config.toml
n_head = 6
n_kv_head = 6
head_dim = 32
norm = "layernorm"
norm_place = "pre"
tie_embeddings = false
init_std_qkv = 0.0314
init_std_down = 0.00297
lr = 0.00244
beta2 = 0.99
lr_head = 0.00458
batch_tokens = 32768
train_tokens = 131900000
steps = 4026
MLP neurons of a small language model. Each row is named by its layer, matrix (up: input weights; down: output weights) and neuron, and shows model dimensions 0-191. Each number is 128 + 32 x the weight over its row's rms, rounded and kept within 0 to 255. Numbers have three digits each.
After each neuron's rows, "fires on" lists the tokens most often at its 100 highest values on Wikipedia text that the model never trained on.

L3.up638:087127145154114126140144166128096176080111164143193162093098151169076139143172128106191129093189164144192155128137117127118108124108116214116136106123147111111113113112111141108108128086168145128129101135110146136131052175128150127125146148183165144131134109206118125056000103191207155122096153135143140074098099130114133165135179122129124142128107173147097172128134077105146143074149109136131116101124084150175119142124140138120084159087097140115175114107152122114127097102098141103096128121132116129139186148114101119147145124089191148128152115204125088137145051185141163134
L3.down638:189165126091157138120172103128133043157179070133121114117118134075173120124099119208131119181079068081093092108136121141134130091135161130167145160133111138195124137162116096174140105167145060118104205102145107122118209094100144093135139122155101070094132126097087076133106190060120117116165109087153105101131111081135108115166162145126167151125105115124198136130132149133160091197099153117154119151166159148120122110130138111116206133136187106082086140137099135111154079166139067126148143118176119105128103166139170116064144136177102103069147120074132120132099172147148095140
fires on: "===", "A", " following", " approx", "rough", "ry"

L3.up253:169128119154147126150121155140151166120124136131255138164123150141135141110141127150151121138229240162124143255145143128120121040123123092111151103141120128169136153145106138130141118174179144130124130162142137101125124176136143129126134077202165158119121113179138121145147120166091154135143129121128129107128157145172102153121142108126142145100134164127101126144117179123138146153140121120110138138135114128125151134133177146113148134141172115111130166125163129208116114101153128157141134110040114130138210140118136129138154170092126108117124111123069030139144159097146137129
L3.down253:142160125103068129118138067108133128164174141101097135089068153156127131157133111103131103149142108101157102095091078120163137231138115124156104143114124142119075123124088070118073147106086118176111150094084145161092122091144131079127126168091089115157199181154106129109184111079099202094077124161103137147138165019071166158176147181190107143145119144115117123111156129103097136088176096117161158052137104113129100167119114130144107172128165108086155118125074106110085154126137131081159095176154160137109101075143104108158121098131092181183127168150108133156111159149133118105
fires on: "ents", " year", "v", " writer"

L6.up189:098153114184120137113081143123150163140093085160119088090121074163127086105079102101152024145129089153144137194104131160153121094118134136104172125128173101124111152150113139188186169043124143141134139146145107094083136182111136128055072104201113125140114090144105115107190134060076107143107096146109154144108150171166122116123116190083133092185130162153140149115129147081144137140219129219150076143126119101125160142126130148104153178108148080110112116180088115045174090110105149099160072105090098129118089141106119123150092123120135115135141119135166139140128121140100153097
L6.down189:128120140070110120115104132125119110132123139106128118190155167080126154089102160109142179143118160141169164115173134144141058122139129125139115168112134199143199098140118125114146113157193060098168144121136092138051144100098162156157177092125139162149177139104079179184160138173151124087134123151126102105118093088094129123166145102184132225135198105073143150156084118138104116138120174113106153124123157134144138096114165126063181151112170106120192143058124112154140132144140099155067183126156103116155227092153151090119190144071134094119153083143135082134148154125126101143
fires on: "ual", " their", " they", "ought", "ending", " went"

L3.up626:079089121126141124126128120088151168104105109143118138183164143134127146082104130135142115136165078140156106058130125138114111136120122162157137094090165119141120143155141158108156117154112155114029101065112117156128109151178124131125134103127150136120140100231113136223180125162174111110145026155153143078124126139175120087127173206110162076123119156111135187120113176111122118124144117095065170130121138122173137138115198132127123118156123123129106142129133115075161129149085140097144128129064063099112090144030126105179124165160117107119199141181184125113161179124168130172
L3.down626:120160127119081155097083123143121094130148144092113148133127130113126082148138105090149113105099116096133127126070073091130139173209097103142088189171110125176140135091113110132093070084153130130152190121107123140103171129103092172092114104161120102150090208131103101119169134106147110132115148154124044139074105088056149120145137092191052141149143151137124178129157098125157091133108101201230077140142132116103114104206174119104144135151148146118201142105177150163104130093159138111132111076100165136155136097114138131090148151133131192137143152092087071085088111170145166120
fires on: "===", "ual", " resp", "ready", "rew", "ming"

L4.up704:121145220129156132151157183085125154121117140100033104186127203090115136152153155112239104103193107151167114151095147146057101194109149133093150119095147126112072171149184115118105116133170103118111139150141131123168107138115127125098183133132134153079078146124110121153110117164124104126068081163152127091089093121134084124108188093080152173096163141160125115110123121145147120142215156152141101123155151137122123111172170127132143122110137092253116118115158117199105124144144083142133159136107115128128107136092144133201136181157119131130132104139165137111156095138159133095
L4.down704:125103109175097137092130082145150138146142140153157155027108088166113150096095062138090177123107164132107111149143122099154163069178127122144134169139116105174131104159121131107179126101114129110162132085113115126116170101158151117134060143100123146148160110150119120118123155066126195111182201109107183158139135159104151150151059163147184111169068116123132121132113148077147101058071062149142156112127092090181126192062049141097112118149138154067194124134102132105137150090144137140127121089127170145145130137144132179075159087117137158114102127159054129125102194097160127135
fires on: "-f", " cover", "aily", "formation", "ment"

L8.up152:081109148059053102081126096112182110142189112098149171132111090059108125119110200154147155103149154108116214122105091110117128151158193141126175090114170110099116059173121146135125109085126124169113121123160115141171148114160095075102119099171131113153136128111138144152171129153119167113099089114107146150123149122133155089147182141095081126132140175205068150092129114137045153108161133085178102113137153108185111154093183119082110094052091149065130172122174130156068138098085109150131154136176122140156122122138170174142109099148155116156164130121158156156101101107125185153
L8.down152:198191093176042098141168121126156106189139126087183138086145107069125121143095169084147111128180111133151130138103164126154121106086158125072132125121148120146132152173122203176082103078072101116094160136111151114145123119105113062125170094197147097189137146136129103169140128103097122173172134116129143099105107149097108145149101119163122129178167107101169168116126090103167102111188087148102149130088085108110119067113128099060156097132080102072119120157184167115129138136154124144182124139141119050145141156146180090105100205116126103115172053138109121122142163131162117136
fires on: "-", "–", "-p"

L2.up210:083103197113119161129156070112160115112188151163124125096086103073114099143181136129134128160129115110148108108103081086148098113135138084120178157050128098115177106158115132111113136093130079110121165194079132105169203124127103127144158078140088137160154108137128145142161105133160121072093079136136153161137139129066142130150158153106104151123136182140118154148086160152071169162177051093108068070122125105189112121041131117083052144134145066163160151150161145168099113129140124141123097115137141163144137071113137207138098077086112172128087092101141124116154124107128184102
L2.down210:168079129110102179140150109086191149086185105160142131111105108105090088117152172158151112148155134106127108063145121130161107167169162121089154182094112139114168113156139150081099117125107068156167128203107090092134127134106133155111135115157113161087102107134106146136157149121187104101116084110143121156123171138023107156155170163113133175164149143090073151100115129161128145129147114154138124114141169130184102088095107101091081104114142144112241147147132113100099143160153122101058088147166135176153104087124143157104086079123168134113150189149086031117120125132158197092
fires on: " ent", " born", "=", " rest", " married", " similar"

L6.up417:136105099133123126086187146161182135154143169136138127160065121155119090106171165089100131157171203144121093141133092106185166049122096117157132164121171121112208146142118128111176159092142147143127161129128101166068118107160092083133107125102134141137165147149189144137073168100103088141111159115128151140157136099104157144154099134221116154118107085087150126125133165118109171138114148086058096127166139102121164110054057153087117054172071134134054099181146147157140149119167161093088074104157147135098132103125116147138199111123088101136123114159076083132090123148146112155
L6.down417:132161163134104095143184108108100107132128128115098135086184088134136123218125086150152139080070089080130129128175156171158164127109166167111134115122125124085045128113106111153109082149115150145109128104137172041181152107062155149146151128167148096158121148116106095089143090197153154092169112092139094121086102128167125170080147128151186146122123180164090114139124100139109100119153106158164177107106134137159134132184170102176084161100135107131207146069113095086094124127100071126146188177103117121133129136109136117102061155138185168129142144113169167145175089118080179166
fires on: " goal", " stat", "itch", " av", "ene", " second"

L3.up72:117128143104113128150157137147104129110173130125190143069199132123178167128107130137078138118144140131104126110147112111150143136149163163120143134089088094091183142146147064107146140150186096123172167148131138048125158102007157124132137113136130148124140136176142150167109138126093155114130140075108143132123107152160184060119174054097088156142138125054150126108118129153122101159089125131121156152151115057094167057147089124078113143098053091136189142109153110172120173136194123116150139158095083090138069136151136101143114144146097156155214154142064114148151171152157119160
L3.down72:158097110124136127123073117122147126123027171116122069134124130121109105164079117158165120152143165177150091106076196132128138146112108128169081093181181134160105126144148129145103154112097193128095133196085110171131099183125104167119096162080165106078143135104121165138072111127133135139128096178131063146125117137067143154136112137122100068110115156186102110135170091126101137110186130117105076151098131166173161188094108135157175113158132161109084098177145143115107079102078161104146093100149146123105119144084119201154189135100190130166126146154204152114095150135076128071
fires on: "°", " year", " ann", "enced", " re", " club"

L6.up336:115102110160170135113170128152182105089166107168113161118082089107122112104111112125127136157150150121130084147132139127034131115172134112127134154116134109090226128161123090130196146137106121169136165038136113105000089118153224129147119109180146142116111073084132105134192142055081163136074132095126146179093116156149106115150076169150162111154142161073125134099099145104148115129171113184119172121141119108105137136133099079112117115108073107172059141161148160101095137123159125109147128141094132144144099145072096132109143121138109144154176148107134116153095098136105111112
L6.down336:099149114140080082145097080121104129137117145100090159151100131145159117182163162149173118112108093145180123161119092084212147124128123145124094151154135157154085156131113122073081089106127145114110103082096162109157136139118088094167142130110144098218177146155129189100118140193146125063140179154110080054164123119118148165117183086140148143147086097135143113162138149138121111158111083138134076165124157098169178106135193098120180120097151145128210107116105117169088152157079076141092091114131192100086157075154137138174197098115117107187105141154060128113143132138100133169
fires on: "ph", "os", " lim", " every", " took", "10"

L7.up250:132130089116067152112138079094129160059106068079097149140173118186158123125050115106160174072141104147127183154124111112131098146134191153052180141127117172125109136129154166104143138129097162084171186146138128098142142133176098170082101126152117132120122137135144123143128134143123195120155119123112149115054114100167113157166195165090115113099118137089088148108155048154064172122041156101139120138126179163120140127155187149151170140137147128154123115066089136135088091147101057103128140116126142087120160188115098108089135128177153148197132120073150114139144089163152167121
L7.down250:120100141147163118104190139136131107178150143150115115075087156091127112150126174169182115151090151148168137124118184129154105098165088134153117167115126111141105083152130096137095137150164125147117095160072121155080112138080184100142115132119103212108113105119121151092088128135153087120160157122053128176161156151131145140127124107134107133151134139115123045112119208160238085128139163113106106144149156106088105168090132169067062081133136086104176145162181100065144133126140175139136113180140134163131054096129116177156155115124133109031124137169111102078136121068124091116
fires on: "he", "ra", " Am", "y", "rol", "the"

L7.up678:076118139159102101142144167106119137126143106117187098158123104109125147138158093115142182095132151072178175125135094094103151139121112109075146217149140122142156115193151147137184158124147144159157105111112104087122127101112121125183083144135163112091149094136175167145120170148130125163100112091100134178091122169065119120157101156138102095141062078201095209114166143071140080144113134063118145123187153132139113106148160180099144119084076119093128058061136089205166127115119169102124080093098149130160085143133118127174173096148126120081103111109119059149179127091144178126
L7.down678:102228105114152165115128086134130139154145162139089110060176144150146104138081141160107121161100083113074098159148168193163110109159122146145137107122133148105156161079057158084074059091165114121115138113115166131115143122137098102142143091119066125151167121095108118160168100132096152109081171167131132099151100123175206121130115104110099119101203194111155055099137121145113172160083104148128101125127144043113152079135124096121092171154130150146184171178149080093101183111117137084151137171122131098135141111174180220105108136117116124162089150117130147127092107149092131135
fires on: " Ad", "ri", "and", "ond", " as"

L3.up424:123126120213172122109142111112165201113141175165159148106187127180126148137086140146146107155121112134125156134135123149125144112133120193175155111113169160140149163136119178129152132135098132134098141074135133156119140191136140125132109134152103143130133093104215121102094135208010109116160059129184140111109164153136118086133146127117168088163109143144147170124138210124112170120128148092062173109146125116186165110128138138122146123124110107053143131131053117071136146132122139120195099129120140092112155154138136117142110187158126110156217156115165184149180215118157115128
L3.down424:116135134074058145105116146146151098145117117064084138169123148058180073128174122088123099110127107120164142131078076085177135174199121083072077161151098125140138122114140098154140089095118151116155159126095143123108159115080102154138166139142141116106117190105105167114167151081151146117145134124085108140080093079130126147150166131175105148167152134090116129163145062151176086101141107185230113180136153142102124093179083098134126174155134180113193192122183164138126076081164170138126146137127139132151181088126157137119148134152163154095131131170105064124087124155126181138
fires on: " former", "ling", "eball", "ural", " resp", "ual"

L4.up539:141123159123147113151191108093109123083179180080255136119108146141150093122149140131058149137155127112109139151135118120081130067118037111114125121157128136133121110134127107092111115145041099110115158100110119118189130139137129137136120115137129135075132117140119135099105130129083124094080122126091112110088080133133078132122122078127122111157125126132124094137132120115102129130082093113097134093128024108113123097153102134109130125136094105062126066095158144157113114061145061096129157110121149086113106134083104121128099080119123116136138108085082107126126100117132120096
L4.down539:135104051133143129107135151142160098167134123131144132081092124130197165115137044122153080137172103135104082086098117121157141118103142186096090147097126134077136109148116145166117100101098149158180094129147136142114077093105145067095137123087141151109097113095178151175111087053124178101105158113047155138106096148068168113167110204158203136113093084104113085094094157155153175113151106107144146150106167140175107193115094131148147149151118108127156185197123129044132119172102141168165102172111115149155178101162121165176171102137150110143078163132103116114148162145147114125
fires on: " adv", "4", " special", " Total", "urity"

L7.up227:117098083138100104095153155115150170141162051138098157119133072102170101138134169103141154090084137168129106148139109121106139076219121064126160159161157145155134134146066095128212151129085171130159137104128099072137132113194160082130123078129109123145101100162126127125073106050115149151129105162130125131086162136040133110127123113081107098110139077115181113099144103065104149150090149143153066077137153125176117175164166119062193172127122136161121125131097093160121116143114122092165188086115163183185185140164161132170110120115097094086150151124120124113168120143112148121
L7.down227:098141145136125132123104128129084125109145138132135105139163177157110125158136114173117074177162164094094147125129112179126123169077132136135066102098054105139125183100099156116111058104099112107146151155083129100085096128102107178158126146142141129127137148136141143136225147128182093161141070083138090151138097126174136078123173100154146102163176203121071160180109191151143114096168094177120178124145104113140152162116135124183028097178117139090100123094147145054121135126068111138084086136127083141097103129121087124131176140073158096157149145196163112168115089091153152145
fires on: "e", "en", "id", "k", "ave", "s"

L2.up709:148144110132081156139139109161155151156074119153077108117153139179178208113153146078150145150124126116096123140115059114195148121126121102111172098131122133165153158143088107080151182145144119101179162146148177144125169065120163098109135102138157113126098136131146131117163128151102183106115115120124155111096123149126122099156110125061090103146120099180104082159094141188142148129076114169154122077120151084116109100125097118144068170100115107092137127165090127171081015123176183139158132100133105143106100062167132141102196131166164127111127072040193163172119124169069111118
L2.down709:111099156134211087153164097143113130141107154080183149177137100092135113111113145124184114119137131080182149147116111127106152107103125132079055106135155107184083105161160103185164106115101163117121047069146123161093058077129169175130121165120102135164120106094122147116129125167152099122144099109138085137179188158083140169057107150165207121196133090077121179160144110078166100098173123130102149114109136100162137177111096154174158125100142147110133124128082132133155171149122110100061147183191140154159098140140129093149131092114071120148120131185115103092086143105090157139
fires on: "ina", "ico", "ca", "onia", "ino"

L9.up659:118110183083129140101143134070164124105199162196134147132161125118142170125120112130135106116155117085122155078179093121168123095089131153161182170079092134145076065193175062143164105153051185135174111125054130126165114085176151154087147138127085089126102045112038132150167127079112170134110079096110117138100135123164069137178163128126117099134148103158139082179107164157145063118143102092112090160128115104165143084132129152173102103138144181154159101137183144129133101127100100185129151153058142112151139103167142142094144112091117146106111117132157126127112147134149138142
L9.down659:141124128119141142142130125150133181127134115086127158055082141132147108114132158091090153108131166125128131125122196084116161096105077116145144107153092159136160177119062136087112138090148163117082060143117124120090172122097124072078095183154172180126118132120169125094149107124108175138092192156096084203142124158072129198143160153186140109156104199062087092145146096139075129194112167139163107134101122162155169146110096125106131119097143140147112176094110123138152206146114211076097146121141120097153136170145083152088076116123154121100133182101136134078073080130133161096
fires on: " |", "t", "ar", "ur", "y", "or"

L4.up20:109132144150158125149255086121107092151134097107170128172145106157165097128108170168074133135097121116070162141146143117113160123132082114139129129134145137143041140050198162132168104131104127130107145119112174091201119132090146134125086151112094103114144188156129182141115150113109139120124142167108123102149117102099141163140104130121131075135148130189108143116119126156133115152110155131093120124063114088128152109115064114153122151196122179070023124135132158096159129104144128101113096069176170150086126130134132152128091035117150101154143198158114133109126152139067148107
L4.down20:108178072098084160134109143130154160115143146105105132107119163120121135117171083078184122082128036126143085091118112147134095096131131143115141100110111135120124170116112131091078144182126114104185128209112086122142054110105160164134114110081178203109146119068098099102135123103167131157130153089119136129095136192100099066117118162143105146193096129078152101093124133096114209101201085080172094124143132180169105114150138164101143117119162124149233170144127149154088098136117122128111144205108116107162168143128113054134135140103129118120104082140126111139154097147157090176
fires on: " Mc", " had", "gin", "umb", "ental", " produced"

L4.up749:140108113142158121091131152097161186138134220158118131156144170153124157115112202117165122155153112136119141120141111102110167091131132139160174124087147139124216159152150144126181128178185155117099133096138110145136133090177111107138163114099122193142123004138141074130103150157105099122143110118181152118124169144154112090168150135142113127144105078067158135142120184117085129155085121096084135107176182142164123035100121137092143079131069106097119127125099161136148138185130104206149082142121121059094105139160147097165137169174127113114136173098129117131168142125214111161
L4.down749:096136120127098156117083123149094064135135122108165147145096067074147099136132091105130159129124149089155085142109172127183139146145117079056079161165116095189086080130177113126139118070092122096130171158108128092117133114072126146088072170140146146143100174134111152114147150077142185103149157147085046167095105116086174147145129152107087140117177116172133099120130072167187134139145123194223116166108087133126148184132107125184115144153181173153180136144191103157076084089153107105122156142104144189162139143125096150116141134130150138194110129155113089133099117140121182098
fires on: "ual", " prov", "-m", "aying", " resp"

L8.up687:123119062122113145097149134133115101164146166124096159098095145124189135134145142121118143116133120132166120180184125101104131176212206139107115143104164141138119162138115133127121214136150102138150130201117170111149127126139118139142081096118076123142149170146184108148101120091164160056144060052072123145117115101183100111112129162144139169177124126093123241123176169112144147151134082111080099119112130057137135120112130146084090158134134065103149121139108059113117133075091146088113093100095153107215119119124097115120135200120137146130114165130158091095160160084089147155
L8.down687:116161145115175133163127097126156142195148154133179151184121096117136135134085139099118155116113088130187091129099141128126098115113158115126062076184140166167148180116046140116089168118128131113149097118141132147119147138095150090100071114098127094142107142128117137137125200150168169115060163079101196057144026156069084170123094150094103135108174136086124144162159204138116147158148149185178070158132143136138133127158121171111121113147078106153097140142144115142143140118068155072128147156113175136108134084177078075100141138151154120090133139071130145128128134106056129068
fires on: "20", " year", " World", "3"

L3.up503:076121101139126128104113128129143141033085088141067122129210112135107100132130116149157111113056116137160160142163126120128111104117123158150134156119120155157112101121126122144116121052124142104139100128122135137131094128231112117131100137143123136128126103117161132146056120071137151127177163151153128119067136142066097117129096064115103049190098125171152168116114151136131123094135127130143108135117042126192136179131123126127126141165222131078144149147174109050117135104077121096116122131119155120127135118161106101091120084072187106138049139068159224118121080130110158100
L3.down503:202149175103115128132209124161114097130216077121123123155071149111173129105164178152110122162141124161157142098126130147125103109148167137128121126146128094160146134091106133118108084156169107152130137066153151127103167127084146136120149120119097134130116162092118054115115170110164065121172138105121144116145106052187092136109198125171136200097116129100120121161115099150120121144114147139131103100181235177113119002172140094153075173122111099113164154101115158145157091155188113111148167118099080125145145120156132163115129149154076157076169083128128121153126130149167106157
fires on: "ility", " em", "ance", "ising", " building", "ez"

L6.up299:111104120126117107075118116122207086116138153166155110131084064147128189157148144108153086183133195123110136126143120124089170061180133115183158167106176131076220184140118102142182154108140120153135193139153097115038113151166143112095122156109128130171151105144122102124143160072076133155117146108174173149117133165131184094159045156167141170169146134081182143131124168115113107155168140104114132100165136084094092110115069129053138140127127065173049127138107171084131138139147195124114093105128119133138101100105107152104109175133138134147149130102139097126107119150128129094
L6.down299:146136125101091124099091144137102101095114110073095123114173162114103064124063125137148127098157144126157100171139143115194136138136120093105071092169123139117112115115128124091154037126113153127071093130132132108137159139087066144145146092149163087145166167166162169128127094145173162085080115165071089087108089136161092195147210087191142155086124068140133116161125101159109130113084114151162156155120143075193176161081168096167132106126126146126205116096125077114118116125081052122074150161158179155110149157145115087154140082182128105149117150154112106156144137153094144161
fires on: " place", "ph", " made", "ual", " every"

L3.up764:118134164110121137141135160129119133159125189140177151109130146116099134133133127111138104100210096127130162091113126119120105164117136190107119105097138092116129119121121150113109131133135149125154097122116152117136085112112148121138147134147142130134136123173084133074200098140255147132099024133129138086112162122128135126122181030113110169102116143113091118113156095116144140109149114149155110126130145144172102125126165126137089129130076160086177121120183106043146090103118123126126146134033086142140171107078123156165143119091155124094017146255114137123135071144124146083
L3.down764:173149114136156080149136084132087136098140117124144147144133107111169083130117101206131157161060161131092108179166064167090137089128153137147141154146142125174101141134126098146076142154169073108104158088106090145127140194162161111148108135168117082056141116118166092090117173129136124126148119133165093104102120182110154157095084113089129096175113143147163177150163202117188114186071136059092111185122099131128128096103089161111232128119191090103064102156128151160098187173129108163127147061162128107110113177145136109078156124141130132163140159103105143095096125136131109139
fires on: "ld", ".S", " Kingdom", "See", " →"

L8.up621:071102145120026130195156147074163098083173097086201114122134106083144123131088135081123099152146116099119129092121112120128159150152136139146170085102154083059148097155072160128161105082131133163127167132164060138103119171137185127107142107177046105141146125121132201132153172132165187102141111109069203148119110099105094136127142110158106135097143160128079140125142117108085132182155145117079104124129137111172105129145162152139113139095114146097121147135138118099127161082101121137118176114140177157169124123162146124172157062108125077131191170081151149156108151107199199111
L8.down621:123184143083112135154120122117154128101206125140129135177138090131103124204103114108173140105103143109097112120185093112093104112128117203118068170219136137154111070139145162135101133091162157111159141023117149103158139064108043135119174112101105132158123049182156099123141126142152122138146084081077124140128152126152148067121138097125124159155183097069134115083086136154154145071155137182162113129140103157132195091098138127126173130158156092114086094111153121152100154132108087175194113119097076117126127167144145112065127132180122134143139092129129117155132162136124077161
fires on: "2", "–", "ical", "3", "-", "10"

L4.up335:117125136153170132106199087093164108122141208158200147225137125149134140126104158114124123188165118107141138116142133124096171100149124153159162119098142135117240143199130145135209112157148127132103123079139183144078142089156135115141154128100131178138130145135125083142097151136129114106152110150173151162146201145161110085231133170144137103142139099092153147136134212118096121154106124147100119102176110155155107088111158129113148105152090127178124116151105158078116158170138137195193078154112136097111081159125157112122124152152162140163134185124133127114167128104189100184
L4.down335:102123092124108144125081127124119094131111116102159150120086095072149146139162104090147161130140140080167106131093160135157138143130096086048071139141110087160082096120167100081135126063124151077157158137110107085143137118080109164061088140149164097132084114140114197118095126130116172105136148154061047105095103146061192148149128171123065144106150121163104113132104039169172100108148118141182123144112104124155188166139147119131134148158164177166222136146192089183085090084132091119098150138101131165149141094125114126114169150139162100167106118170134093124083134156116163102
fires on: " New", " con", " resp", "10", " year", " former"

L4.up647:081152085176146161107221084122151169100090122173177162188156134143083122141095086154178138143114122136194161137169119112099138113106109153150149142131142118178091116073132155142120116102043201118112081112114167118155118098158088111146085105154125131139145039133138146130115137125134133130116133146180131091107113120139129141175099134127119037186091134164149136125113160083121109117113106100112116120078023136136133194094135119154140118105153187079077121191131100066139127091094044076157135108134152138119096127120105106082145097156144077101122191124126159129126129113095142115
L4.down647:174134129075150071128104149148074094109177103041091076130113143090189105112179156107161084131139113108097116102106179167165108136169105083083105128126114115102139123125133104084044131167181101118147138111167144139123110144102165168113127139117108138122156159089062083120174140108113107154138126098125100136112147138149107108091168149136060186105142153074099128088153112152090179145151154133181131109138211157128102054197127135116103161138127093173250164088124156172090096161163133106100129141110085117154147087166117146128084158099114152128136121112106073114136156160114141141
fires on: "ath", "eth", "ope", " using", " building", "ility"

L3.up700:112089146141100129155167143143028084100166126123175153074119118173155167135167126120108149101135155153103105157169126117135121120123128135131141171114039117076179137124111075102089157174064109124208154146101092037146152130095153118129149063114137140134152122095089142125072132158104145123155150074097139157127054125086153134109076092161094136162086142063147142121105107151108159136103120107093134108117104065096142105120122125093076126146121119108192055105136130221156132131187120049115127124161148109149116116137099108124132115118116121125110139119049052133136156142136143173
L3.down700:127161097096130108122119140109155151154047112116136081161198138086141069162086141182148155163093114122134151088061118153135117124105103119116112083127156179177076102127167147165166118094171140149081100111151169168074108142135140151151089173096138057089150131127142069155164117088148114109137142173179127117144086152133085135136144128107147099091120133167121126158155141130144082099143146141135098176158132216170138101121195107157193128153121127160162157172140112075070143125089202155122083106099100097070133124072178170112100138117144120119103124118211188097124135102100099084
fires on: " acc", " ann", " all", "enced", " dev", " ab"

L7.up337:155134125090151141149142118094119128100190109143179120146184125129105155084126141109171129069128136078092120077138084118117097003119131146096113133115149132103175134162175074192096137177126132102146111181116100087135167130148172060124099178132150106148112116135175098137076085064084104158090085116169208158135149097173066132159134077128081141118169138123138091134107136124139140156180050161165133123127154148130168076147148165097137107110109145091153108103132131124101148086136149145118158147114115150196167087131104160094099116137081073105111128145181087146203131094125138114
L7.down337:175137204170117130126060115125093143123140128127104064003101156107141128184173152134138129136106144130141167171123169117150142177125061110145140155140149128083145094064093147101119129156115160164057087107132120134128089129089123151117129120106140182147144110056119088090095134114096167076137198143109112127088080129126165123132138114125180166071070109159160151173143164116142142100116099134086154158143125067089120159107145125118142153134127137225177138112102123091122131137081128113153158087147154104120163157128142116153132118171129130131190115125102185111052091184154129195
fires on: "m", ",", "t", "is", "ur"

L8.up68:135123132142119179157123134157156141147113096177094102114165141120118088117129115111140175168136115141064107149083118127091121115143144114140129091126153193125138139120055172067084181102136136180106124148125154127107194095155139053108079123148149114153150118180155135126137106101155185131108151086140133142084166101181189117083124155119083178146102133134127101222169095117130139137102127077175073122134190081183055115090172114091107171169137141157100131149137063138098123147090087094076174157093135142167170088113088173200102153128132069125110113126094159152121104086167127162
L8.down68:128115151075142114149134121082180152067116194131090130080145157161136114134137148099112137162178170092195143198098112074120109163129121123142093182068085048066151147134120133136114105211143161103065126080128152123110118140140171115103142138101114098097107115093061142087093099116149116165096115181151111092170080082152108072155094139127144132103120133097114113117125073162157136110105125141188106130165160191164100133136133193150073114152095138149150159188152140154139096175104100116140114121175181135051124143110099119169130178151136092150163170106127106115173105065111141144
fires on: ".", " res", "-", "ons", "on", "46"

L2.up724:115128203072117177110184140120129116080167105200129130097158105100113109135142094109089084095147116159119176116085149135144117122177112081179170069092111118142108146180110169116080141123174096172125143144105130106134175123128112121158136118189129135165104106124137105069124147142088143157130088061160148147102175148103088169128159110144144129131114142123085117140136131133062137165183111111117091107160142125180132148084184133082140175129084116149102139135137124090090156117149123084137206155104145118161180077159093160168054103138100059201111100181144129123084177136172212108
L2.down724:232110144104124218076132208102096124096082114168161178085167120102149122108115110034066180099112119123122129150157182096093171076127125129179154118184094142193130142117098180088105109190141169103071111131112146114125105130090110164105124136090156053141097059126107128090146113141122107131111115126116143138127192138131082153131174136124135130118146129127145118108081077112130116174188143131128185123127103178104131132151163106070179105127098145086143148140128116103125204121096118128147157146133158095143083148141113076136085116133127106181120095195123120175103131145150130135
fires on: " Th", " +", " How", " With", " ×", " Wh"

L2.up321:088131118130176103063160120077136166141100147155105155117080099149142186120142103136113167130144096149130138208139085087121123127140162072121158183108138121136101122141121048111149165155136083129147199164133159095164196141168110055172102080110129122110127148143131092122152067138123151137144118191174141108112171166131070118108119130116110193141124115174107215137132167167164134105148074125156106100132126132159095192134144093120048190125118111126160136088140111145150143110134131100128095116140099205111158064111160150173105079112159184095075065127139145138136192140129143120
L2.down321:141087131182103129102110093069123133216080186100129162074133146083145143085113156119156201101147135132108116176103097121186137112106127156077123172107173133126138113141141066108060147132094134118131113089081127179057164126141109153152139100113110165148171068145104151078112087154151153166119101130139131200111173122173114139071104169145038098159074126115152184152142124081099212111131109175158115077150139098124095145145097149145119178131126135106109131097169137145187172147169113144121133138155077115107081098099161159131101125101107153142090120154113099085178150102167111156
fires on: " at", " born", " Port", " At", "="

L7.up390:107094147122095093098157151084122150149120121077150155113033172128144122140121139166169123094138180138044115167154094141115107174127129110087164131150156172126141135156162152046134157100124091165143129108171095093160137054148114136086122097176079097115130133150109146146076198122163112135123121079139127148118127124218120112183127149122128107141169107112139099208136103144188172120129081166191156118177145134110136139116134133125095135139196108155130090089109094095124090047186092130103180169132121075089121129159147119168064150114110174128119100154136080171115149123086121171
L7.down390:144136157225095141132137115102150130110111091192176126059180121107107128119123129162112195146185071078174122118154148100095160099155148137177145131101123055118083090112124088157047113154093137097150160123117142089114162182171103105115158144111145123113135122113154143121105084120143165128140141156080140101144113107119159141111114048121132131113094134169122104146123119085109091160154127101089125171079108097121117139137105119149143088113072191136184147124124165178120121191100120155171105076111156239190104137134135147116157082129160087117132157116137151053201157145108137086
fires on: " he", " it", "19", "a", "re"